Weights of a small transformer language model.
Size: 14 layers, width 768, 12 heads of 64, MLP 2048 SwiGLU.
MLP neurons of a small language model. Each row is named by its layer, matrix (down: output weights) and neuron, and shows model dimensions 32-95. Each number is 200 + 20 x the weight over its row's rms, rounded and kept within 0 to 999. A neuron's up and down rows have the sign that makes its largest values positive.
A block is one neuron, or neurons of one layer that tend to fire together. After each block is what it responds to, as a language model described it from the Wikipedia text at the highest values.

L10.down157,178,201,192,212,183,194,188,196,167,236,178,199,171,171,168,161,176,193,201,204,215,192,209,176,207,188,214,199,230,212,180,199,213,224,187,222,185,212,187,204,202,204,203,183,224,179,177,232,203,229,230,172,199,231,213,186,225,226,185,167,200,221,220,222
L10.down245,219,221,212,230,172,153,223,215,166,190,194,190,198,192,189,188,269,226,193,197,188,203,180,205,176,226,204,211,198,179,202,186,216,225,207,195,184,238,209,204,182,202,200,203,220,197,179,222,195,217,230,176,182,205,201,207,204,211,200,203,233,206,227,174
L10.down399,242,211,198,203,215,214,213,214,215,220,201,192,194,207,189,222,227,186,212,174,169,205,196,201,188,187,230,175,228,217,207,212,192,225,216,198,167,219,217,225,193,180,205,135,188,184,189,248,201,191,232,181,198,182,182,213,220,216,159,192,181,206,217,198
L10.down550,221,224,185,208,203,206,210,219,190,210,213,240,236,169,204,183,203,178,189,207,186,179,200,212,212,189,201,207,227,206,144,172,180,193,207,186,226,220,197,185,159,189,176,235,226,192,240,185,182,221,208,190,183,202,153,224,199,227,200,195,216,190,229,203
L10.down597,242,221,183,228,210,205,226,184,204,188,171,207,182,204,218,163,240,195,188,231,207,177,203,214,176,209,199,229,199,204,166,231,192,191,217,197,217,171,200,194,184,203,195,215,210,193,198,240,176,205,173,209,164,209,191,192,204,210,242,189,221,173,217,174
L10.down637,195,198,195,215,201,213,219,200,184,209,217,216,201,223,198,215,201,194,175,201,195,211,157,184,203,196,226,220,182,182,174,185,182,194,173,209,201,187,194,174,198,225,205,167,200,170,156,215,220,207,233,225,172,199,204,209,209,170,184,220,224,197,195,216
L10.down1011,245,202,185,182,190,205,220,182,181,215,185,215,207,200,193,197,161,183,211,208,220,196,211,191,189,185,229,202,160,155,254,190,170,226,203,215,207,214,188,188,180,225,197,186,201,182,222,211,181,188,173,206,186,208,216,187,206,217,187,179,196,180,184,164
L10.down1864,215,199,258,210,245,170,202,159,215,249,191,191,210,210,209,182,186,201,193,214,180,192,187,180,176,180,199,203,217,230,240,173,187,174,221,176,202,194,154,212,199,226,220,190,253,190,192,234,203,160,206,212,202,224,178,185,187,174,187,188,189,187,181,213
Calendar dates before year. Month names and day numbers inside full dates, firing just before the year follows, as in born 11 December, on September 9, in November 2014.

L10.down369,217,206,201,204,225,208,179,217,210,151,174,186,212,205,206,210,188,200,209,206,209,171,243,228,173,206,183,223,239,202,220,234,195,170,201,170,200,213,162,206,219,195,220,236,173,198,230,226,202,224,210,185,205,173,158,221,170,229,190,225,216,175,197,199
L10.down417,233,168,201,187,216,192,197,162,155,197,219,183,236,169,168,192,201,193,198,212,195,182,206,163,199,207,215,207,191,218,236,202,189,190,205,199,212,234,203,181,207,197,210,207,144,215,202,214,187,198,221,211,219,184,189,228,155,195,216,207,230,191,192,166
L10.down658,174,205,209,206,186,202,217,195,211,174,203,225,175,183,228,203,181,211,202,210,210,194,181,160,234,231,220,209,242,207,214,241,201,195,217,183,202,211,162,220,209,203,226,209,179,185,189,212,197,228,206,198,258,181,200,216,154,142,164,217,176,222,198,206
L10.down852,207,238,225,227,191,206,195,204,198,190,185,183,228,206,167,193,190,213,169,205,179,208,193,169,256,220,173,206,184,188,183,201,178,183,235,187,249,181,197,186,236,196,217,196,213,185,194,225,206,247,210,177,239,223,221,172,169,174,223,193,189,190,197,235
L10.down1134,201,203,192,177,218,168,206,196,187,189,194,193,207,210,170,196,203,217,173,200,185,201,191,193,164,185,212,201,233,235,168,208,218,204,206,189,214,193,181,198,218,199,260,221,225,196,203,196,226,185,214,218,195,203,214,150,179,189,221,201,194,200,215,198
L10.down1411,221,212,209,196,221,184,213,197,205,205,216,195,181,232,198,187,198,183,188,171,202,231,206,207,187,208,215,213,191,186,222,210,235,236,198,204,230,229,223,217,190,190,186,212,179,207,206,162,170,223,183,211,200,188,190,233,169,218,207,163,204,191,186,182
L10.down1836,177,208,188,177,225,210,198,171,218,182,180,215,228,210,201,180,185,207,211,189,163,192,207,210,166,185,199,198,213,199,151,170,182,164,243,218,221,206,200,194,166,170,225,214,178,181,191,199,216,199,182,200,197,202,195,209,196,193,222,252,237,188,222,194
L10.down1920,191,184,183,206,195,193,208,190,200,198,241,180,187,194,217,222,202,208,189,231,185,205,173,172,210,205,204,230,224,197,167,190,183,180,187,218,213,231,218,240,193,198,187,190,214,229,211,179,187,221,195,164,191,200,233,216,198,208,217,218,216,228,241,208
Infinitive "to" after agents. Infinitival "to" after a character or group's intention or action in plot and history narratives (planned to, determined to, quest to), plus name-ending pieces (Tholians, Kallu).

L7.down259,188,204,201,221,192,211,189,185,223,184,236,239,183,211,205,199,230,175,171,211,208,186,191,197,202,184,193,186,197,180,133,196,202,172,209,191,189,208,215,183,202,240,232,195,182,181,193,205,217,234,218,216,213,203,202,195,169,220,198,173,181,175,237,216
Word-initial fragment tokens. Short opening fragments of a word split into pieces, like sh-, comp-, t-, gu-, th-, as in sh|ields, comp|uters, gu|arana, th|oroughfare.

L3.down324,223,219,204,227,207,203,221,244,158,246,196,193,206,204,211,191,180,179,170,200,202,202,214,202,192,227,221,183,228,221,230,201,259,198,194,206,210,180,235,181,227,193,213,194,214,210,173,216,235,206,207,182,196,161,200,170,198,173,227,203,202,148,228,189
L3.down423,207,195,187,218,198,209,173,198,196,186,181,218,204,215,213,189,201,201,213,171,184,202,185,190,197,193,188,167,165,246,228,195,248,184,171,162,222,210,205,185,168,194,176,190,227,175,224,198,170,197,196,171,193,186,185,175,167,173,196,200,198,174,177,226
L3.down532,207,179,185,216,218,212,212,211,182,218,182,185,195,209,206,167,209,214,221,199,189,189,196,210,231,217,185,152,194,217,198,224,224,185,148,223,191,184,195,201,176,212,176,184,195,183,229,202,210,220,185,195,228,214,181,153,200,159,203,245,242,213,188,212
L3.down595,187,188,176,179,201,208,222,176,224,174,177,209,183,189,198,203,180,181,224,172,204,210,202,193,214,179,202,225,191,220,154,199,213,207,178,202,189,175,201,210,202,173,186,212,221,213,242,172,221,206,166,212,222,213,206,207,210,199,146,182,193,197,227,211
L3.down1412,206,246,205,186,196,190,203,208,227,196,217,205,177,197,205,241,218,170,200,210,210,162,202,228,178,191,208,175,236,181,253,182,170,221,200,170,192,215,255,199,208,199,211,184,211,245,207,211,212,179,200,196,245,216,177,182,222,158,221,220,210,224,189,190
L3.down1461,163,199,230,182,216,183,175,194,208,211,199,197,226,192,190,202,204,238,192,190,189,218,206,223,145,176,231,208,193,176,199,204,226,163,231,201,212,216,168,226,202,205,203,231,240,202,222,211,195,200,186,192,220,199,195,223,193,209,217,241,208,171,206,182
L3.down1906,177,208,210,207,208,212,198,196,186,195,231,150,231,193,228,199,229,224,222,194,190,204,212,204,195,203,196,181,164,219,177,188,212,184,211,208,215,150,181,206,218,214,194,168,178,192,217,169,204,200,161,175,226,200,208,217,220,196,200,182,208,230,214,211
L3.down1974,196,208,167,234,199,191,206,195,208,170,214,210,175,192,218,198,204,186,228,215,153,212,202,214,237,214,192,199,216,204,143,222,168,219,197,221,204,165,228,208,159,198,205,178,205,180,200,196,208,199,190,169,177,197,209,201,193,207,212,212,191,216,238,180
Transitive verbs before objects. Verbs, often the final piece of a split word, that await a direct object, strongest for kill after to (crush, lock, crossing).

L3.down11,210,216,200,193,226,203,161,225,207,163,193,234,206,216,194,153,192,222,208,187,196,192,210,204,184,192,208,210,203,186,180,191,202,225,193,190,177,201,219,203,211,206,160,214,220,169,178,169,189,204,213,233,202,186,186,229,202,185,190,197,151,208,280,168
L3.down95,209,205,186,248,193,218,229,226,193,209,201,217,179,222,181,187,226,198,185,213,186,213,219,183,195,196,237,222,148,216,213,185,216,227,212,217,224,213,188,224,178,206,199,227,181,170,193,191,182,214,171,187,196,210,179,173,210,192,202,221,198,245,170,229
L3.down154,193,180,172,202,217,204,198,199,190,209,194,185,229,187,189,188,184,219,220,197,172,171,224,244,155,235,219,196,198,205,184,199,226,224,191,173,209,220,188,172,167,229,180,194,184,185,233,223,187,209,209,198,195,211,205,187,198,199,213,192,197,179,207,224
L3.down188,202,174,194,191,221,207,208,209,222,170,175,185,216,208,188,201,205,216,202,196,169,209,216,196,214,185,170,213,197,202,176,192,225,156,214,198,196,210,200,199,249,174,206,198,211,166,184,213,173,182,165,187,209,224,199,201,215,218,270,191,228,216,217,248
L3.down496,200,186,216,211,183,192,174,191,183,157,193,193,251,207,208,173,189,208,216,250,212,158,191,185,207,192,210,195,205,188,182,248,215,205,171,179,211,217,191,176,193,180,212,173,180,243,192,186,206,189,206,209,232,177,229,214,192,181,211,198,172,137,182,200
L3.down654,191,201,241,203,198,189,168,184,234,173,208,185,178,200,173,184,201,207,194,202,205,182,179,200,210,209,156,150,203,243,201,209,214,221,205,233,203,200,194,195,197,190,168,209,196,185,161,239,209,172,187,199,225,222,229,230,192,180,188,211,214,180,214,237
L3.down865,196,204,196,209,200,212,209,183,192,204,198,207,179,222,180,204,170,220,199,197,193,191,176,180,234,208,223,161,190,207,188,186,243,204,200,193,219,215,202,188,182,190,212,199,190,186,202,244,202,212,188,168,203,176,190,210,200,199,237,205,216,180,225,167
L3.down1642,206,190,206,189,220,207,192,188,186,195,219,182,202,184,188,192,227,205,193,164,194,219,188,205,222,171,216,212,192,209,198,211,175,212,173,217,209,187,198,166,200,227,205,217,176,172,205,175,183,189,204,253,190,188,216,197,180,196,199,238,192,186,178,218
Purpose "to" and table pipes. Mainly purpose-clause "to" after a motion or action phrase (moved to the Netherlands to join); also "as" after verb-object (credited him as) and table-cell pipes.

L3.down22,203,197,205,203,222,184,173,182,197,183,201,207,172,210,213,199,197,200,196,212,160,170,182,191,198,210,219,192,186,241,158,194,190,179,200,207,236,197,203,247,181,270,212,198,210,189,200,205,216,217,249,200,232,200,235,209,203,189,186,233,198,189,226,184
L3.down314,186,213,187,214,190,175,209,165,199,227,203,188,193,164,173,210,232,190,223,211,198,198,214,189,200,175,219,213,160,217,180,207,179,205,204,216,196,222,182,218,187,178,206,202,172,193,236,206,232,187,171,200,197,213,199,190,204,192,165,208,178,210,223,211
L3.down779,189,187,236,186,201,190,168,208,199,176,203,191,170,189,179,240,208,213,169,181,202,178,194,213,149,188,168,229,195,220,176,205,181,174,207,232,236,184,165,220,180,211,192,198,249,210,185,182,230,197,171,211,178,202,219,222,173,178,193,201,231,180,190,185
L3.down909,214,191,191,211,203,239,226,214,233,236,189,223,189,210,235,193,189,239,188,190,173,184,218,198,218,232,144,164,204,220,201,184,219,220,224,177,193,190,174,229,217,253,207,202,235,182,189,189,200,214,215,210,210,211,214,213,196,206,203,171,216,188,236,227
L3.down1144,216,186,182,188,201,211,204,204,204,206,187,200,160,200,179,222,233,194,214,194,221,194,206,215,189,191,188,201,203,161,243,184,220,207,206,189,177,175,190,186,191,227,186,212,201,216,195,194,205,195,165,214,222,180,189,150,222,196,182,212,204,196,161,200
L3.down1195,166,180,200,164,232,217,217,206,211,223,200,220,186,177,178,242,220,224,208,214,219,229,212,161,197,217,199,214,247,194,270,206,202,198,233,209,230,164,225,191,213,198,193,188,185,172,205,217,184,212,207,211,193,196,185,203,200,195,157,167,212,217,185,188
L3.down1325,180,193,226,209,190,212,212,240,198,211,228,202,223,188,223,190,177,181,189,214,198,172,168,201,227,205,207,226,220,191,215,207,197,170,202,174,206,193,189,187,177,207,173,197,162,190,238,238,211,191,179,183,246,184,173,180,228,243,210,166,240,189,212,211
L3.down1376,196,185,180,212,215,186,217,234,199,203,187,199,235,195,199,167,181,193,241,217,179,216,197,180,207,221,212,187,157,182,187,219,189,176,204,184,174,206,209,182,201,192,193,198,192,172,195,187,221,197,225,206,192,225,201,211,193,207,225,216,213,233,183,231
Mid-word pieces after hyphens. Word pieces inside hyphenated compounds, such as to in well-to-do and back-to-back, or le in minor-league, plus mid-word fragments of rare names and foreign words, as in Eck-m-ühl and Will-m-ott.

L3.down140,189,216,201,217,179,207,198,160,238,235,212,219,210,206,230,222,251,196,235,188,173,220,189,212,200,229,226,194,204,196,146,232,201,206,204,202,228,213,220,187,190,195,208,192,191,171,211,195,179,203,184,237,205,168,227,190,216,213,189,229,243,194,223,217
L3.down339,225,211,174,181,215,188,200,190,185,200,206,165,199,228,195,235,159,162,182,183,237,197,228,179,213,181,214,210,183,172,207,181,221,204,219,206,222,207,186,193,186,222,197,213,194,213,182,206,193,199,195,222,220,177,220,223,199,198,178,193,215,200,181,191
L3.down453,224,184,217,187,180,163,218,216,149,191,237,195,173,144,196,195,189,196,237,195,182,199,178,209,204,183,213,216,193,201,194,220,245,182,144,202,222,235,229,208,233,202,203,211,169,209,187,215,211,200,200,209,187,202,187,190,174,198,197,216,225,205,209,200
L3.down661,202,231,206,224,192,187,215,257,234,218,197,176,187,202,190,179,179,209,179,192,230,199,192,203,205,191,199,227,177,211,217,202,139,203,171,196,191,166,193,192,149,169,197,203,181,225,209,234,234,192,203,200,185,240,169,190,201,198,183,230,202,206,175,241
L3.down692,210,173,204,191,188,195,218,200,187,209,199,230,221,201,193,172,194,224,164,232,215,179,224,188,187,172,230,195,166,207,220,175,214,204,223,222,196,195,198,214,217,173,216,196,165,201,215,206,215,230,203,195,206,238,219,173,212,146,207,206,192,170,190,200
L3.down1304,191,197,162,154,193,193,178,186,174,200,203,156,201,202,197,206,210,218,194,190,200,236,182,192,248,186,208,200,198,214,167,208,191,185,214,212,186,246,185,168,216,219,208,203,206,208,227,197,202,223,215,205,215,174,216,206,189,224,181,198,171,194,242,206
L3.down1494,201,171,144,206,150,151,213,181,211,221,192,207,179,201,188,205,187,205,217,181,222,221,235,164,162,190,213,212,221,234,218,170,206,171,177,171,222,189,195,171,209,226,187,210,171,227,205,213,195,182,204,200,178,197,203,189,196,190,182,201,215,218,154,230
L3.down1578,189,186,196,207,203,187,183,215,159,181,204,163,192,202,192,201,192,248,188,198,160,221,212,196,187,216,211,216,176,231,135,201,185,213,179,208,188,203,202,207,215,178,227,220,192,212,190,184,193,249,194,204,178,176,206,186,210,197,189,213,199,202,207,195
Year final digit. The last digit of a four-digit year in dated narrative prose, mostly after "In March" or "On 14 January", as in 2006, 1994, 2012; weakly also time words like thereafter, year.

L7.down1274,223,173,186,186,187,257,196,176,193,162,207,199,209,197,249,169,206,200,212,218,194,190,187,171,218,199,190,227,199,202,144,209,183,186,233,213,177,166,225,203,194,207,235,193,216,184,195,185,196,170,225,192,183,215,193,207,223,201,186,228,186,199,283,195
Transitive verbs before objects. Transitive action verbs (or their final word-piece) right after a subject, whose object comes next, in narratives and biographies: calls, appointed, credited, nicknamed, shelled.

L7.down691,154,205,179,237,194,201,215,195,203,208,222,231,222,190,191,199,197,191,252,187,230,192,213,198,209,176,195,193,185,203,175,209,182,195,190,140,195,198,215,192,207,204,220,202,192,197,214,177,193,234,199,172,226,200,220,217,223,212,167,212,223,205,202,228
End of fronted adverbials. Last token of a sentence-opening time or place phrase just before the main clause, usually a year's final digit, e.g. In 2013, Later in his life, While in law school.

L7.down595,193,200,194,185,204,224,195,230,181,214,197,187,204,238,199,193,218,190,218,223,145,194,213,185,248,208,207,224,173,225,164,200,168,223,214,209,196,183,186,197,187,200,202,207,179,212,239,183,180,205,200,204,194,162,169,191,220,222,201,196,200,186,227,190
Word "as" after clauses. Mostly "as" following a complete clause or noun phrase, e.g. "as part of", "as well as", "as a member"; sometimes linking verbs like was, is.

L3.down158,197,210,181,219,220,211,212,213,194,218,194,197,201,183,201,238,174,193,211,233,168,167,173,189,190,207,214,226,212,223,234,202,199,180,200,186,132,178,196,158,214,205,218,204,184,234,202,208,168,197,190,228,167,202,212,175,179,188,243,201,194,203,224,222
L3.down256,210,212,179,213,199,193,203,204,213,236,188,230,202,215,228,188,199,226,183,215,211,204,194,197,256,182,201,210,167,239,172,207,240,197,185,183,196,152,182,210,183,208,184,196,214,186,154,174,188,187,205,222,212,179,230,215,225,216,178,204,178,220,249,176
L3.down315,198,217,233,208,192,215,202,250,217,234,167,204,217,218,198,188,208,211,195,237,208,197,220,230,227,222,176,195,208,172,217,195,216,207,221,156,241,198,210,228,188,239,196,218,236,196,188,225,207,163,198,214,212,215,183,237,180,201,212,205,231,188,194,192
L3.down368,172,190,192,217,213,216,182,215,197,214,210,192,177,184,207,216,215,212,198,214,190,203,177,205,206,164,217,194,177,218,182,229,206,207,233,178,246,210,216,222,238,162,183,206,173,208,156,204,169,220,213,180,210,207,205,208,210,196,205,234,159,199,193,201
L3.down649,172,179,162,234,211,186,200,200,195,186,229,189,205,207,202,230,184,168,226,218,187,231,198,223,192,211,210,189,188,185,118,180,219,217,254,198,228,169,202,174,170,223,195,223,228,187,209,177,207,202,213,178,221,235,201,222,226,177,170,206,217,198,238,208
L3.down1448,179,221,183,211,187,158,194,223,206,173,150,184,222,195,216,160,262,192,196,175,217,187,183,207,242,197,180,197,191,191,201,190,156,178,169,205,213,199,197,178,191,187,181,209,215,223,190,217,193,180,194,225,159,155,226,191,167,178,179,195,218,187,168,228
L3.down1462,165,197,226,222,223,202,220,241,224,192,178,205,190,188,195,150,218,199,218,218,196,229,201,186,205,188,200,184,207,166,190,239,205,180,215,200,187,189,147,181,191,191,231,177,182,162,196,205,200,205,210,178,219,199,197,196,220,184,164,163,219,188,201,250
L3.down1662,205,214,210,217,171,194,202,214,189,191,161,210,192,178,228,190,212,198,150,193,229,192,177,232,207,211,215,193,204,221,200,204,175,200,185,197,218,202,218,208,224,199,165,209,219,179,202,219,166,211,206,214,192,210,202,219,173,185,193,220,173,206,196,194
Function-word prepositions "as"/"in". Fires on prepositions and connectives, mostly "as" and also "in", "including", "with", opening a phrase after a verb or "such", e.g. serves as, such as, signed in, As of.

L7.down953,208,197,200,174,183,152,204,180,184,166,188,198,210,177,195,209,205,204,200,185,152,166,214,198,217,234,199,224,176,195,177,208,230,203,199,209,206,165,248,194,208,192,166,194,204,167,197,232,211,195,237,220,195,204,183,205,192,200,198,172,202,174,196,196
Slot before bare verb. Tokens that directly precede a base-form verb, mostly infinitive to, modals (would, will, should, can), not, let's, and adverbs like only/even/also.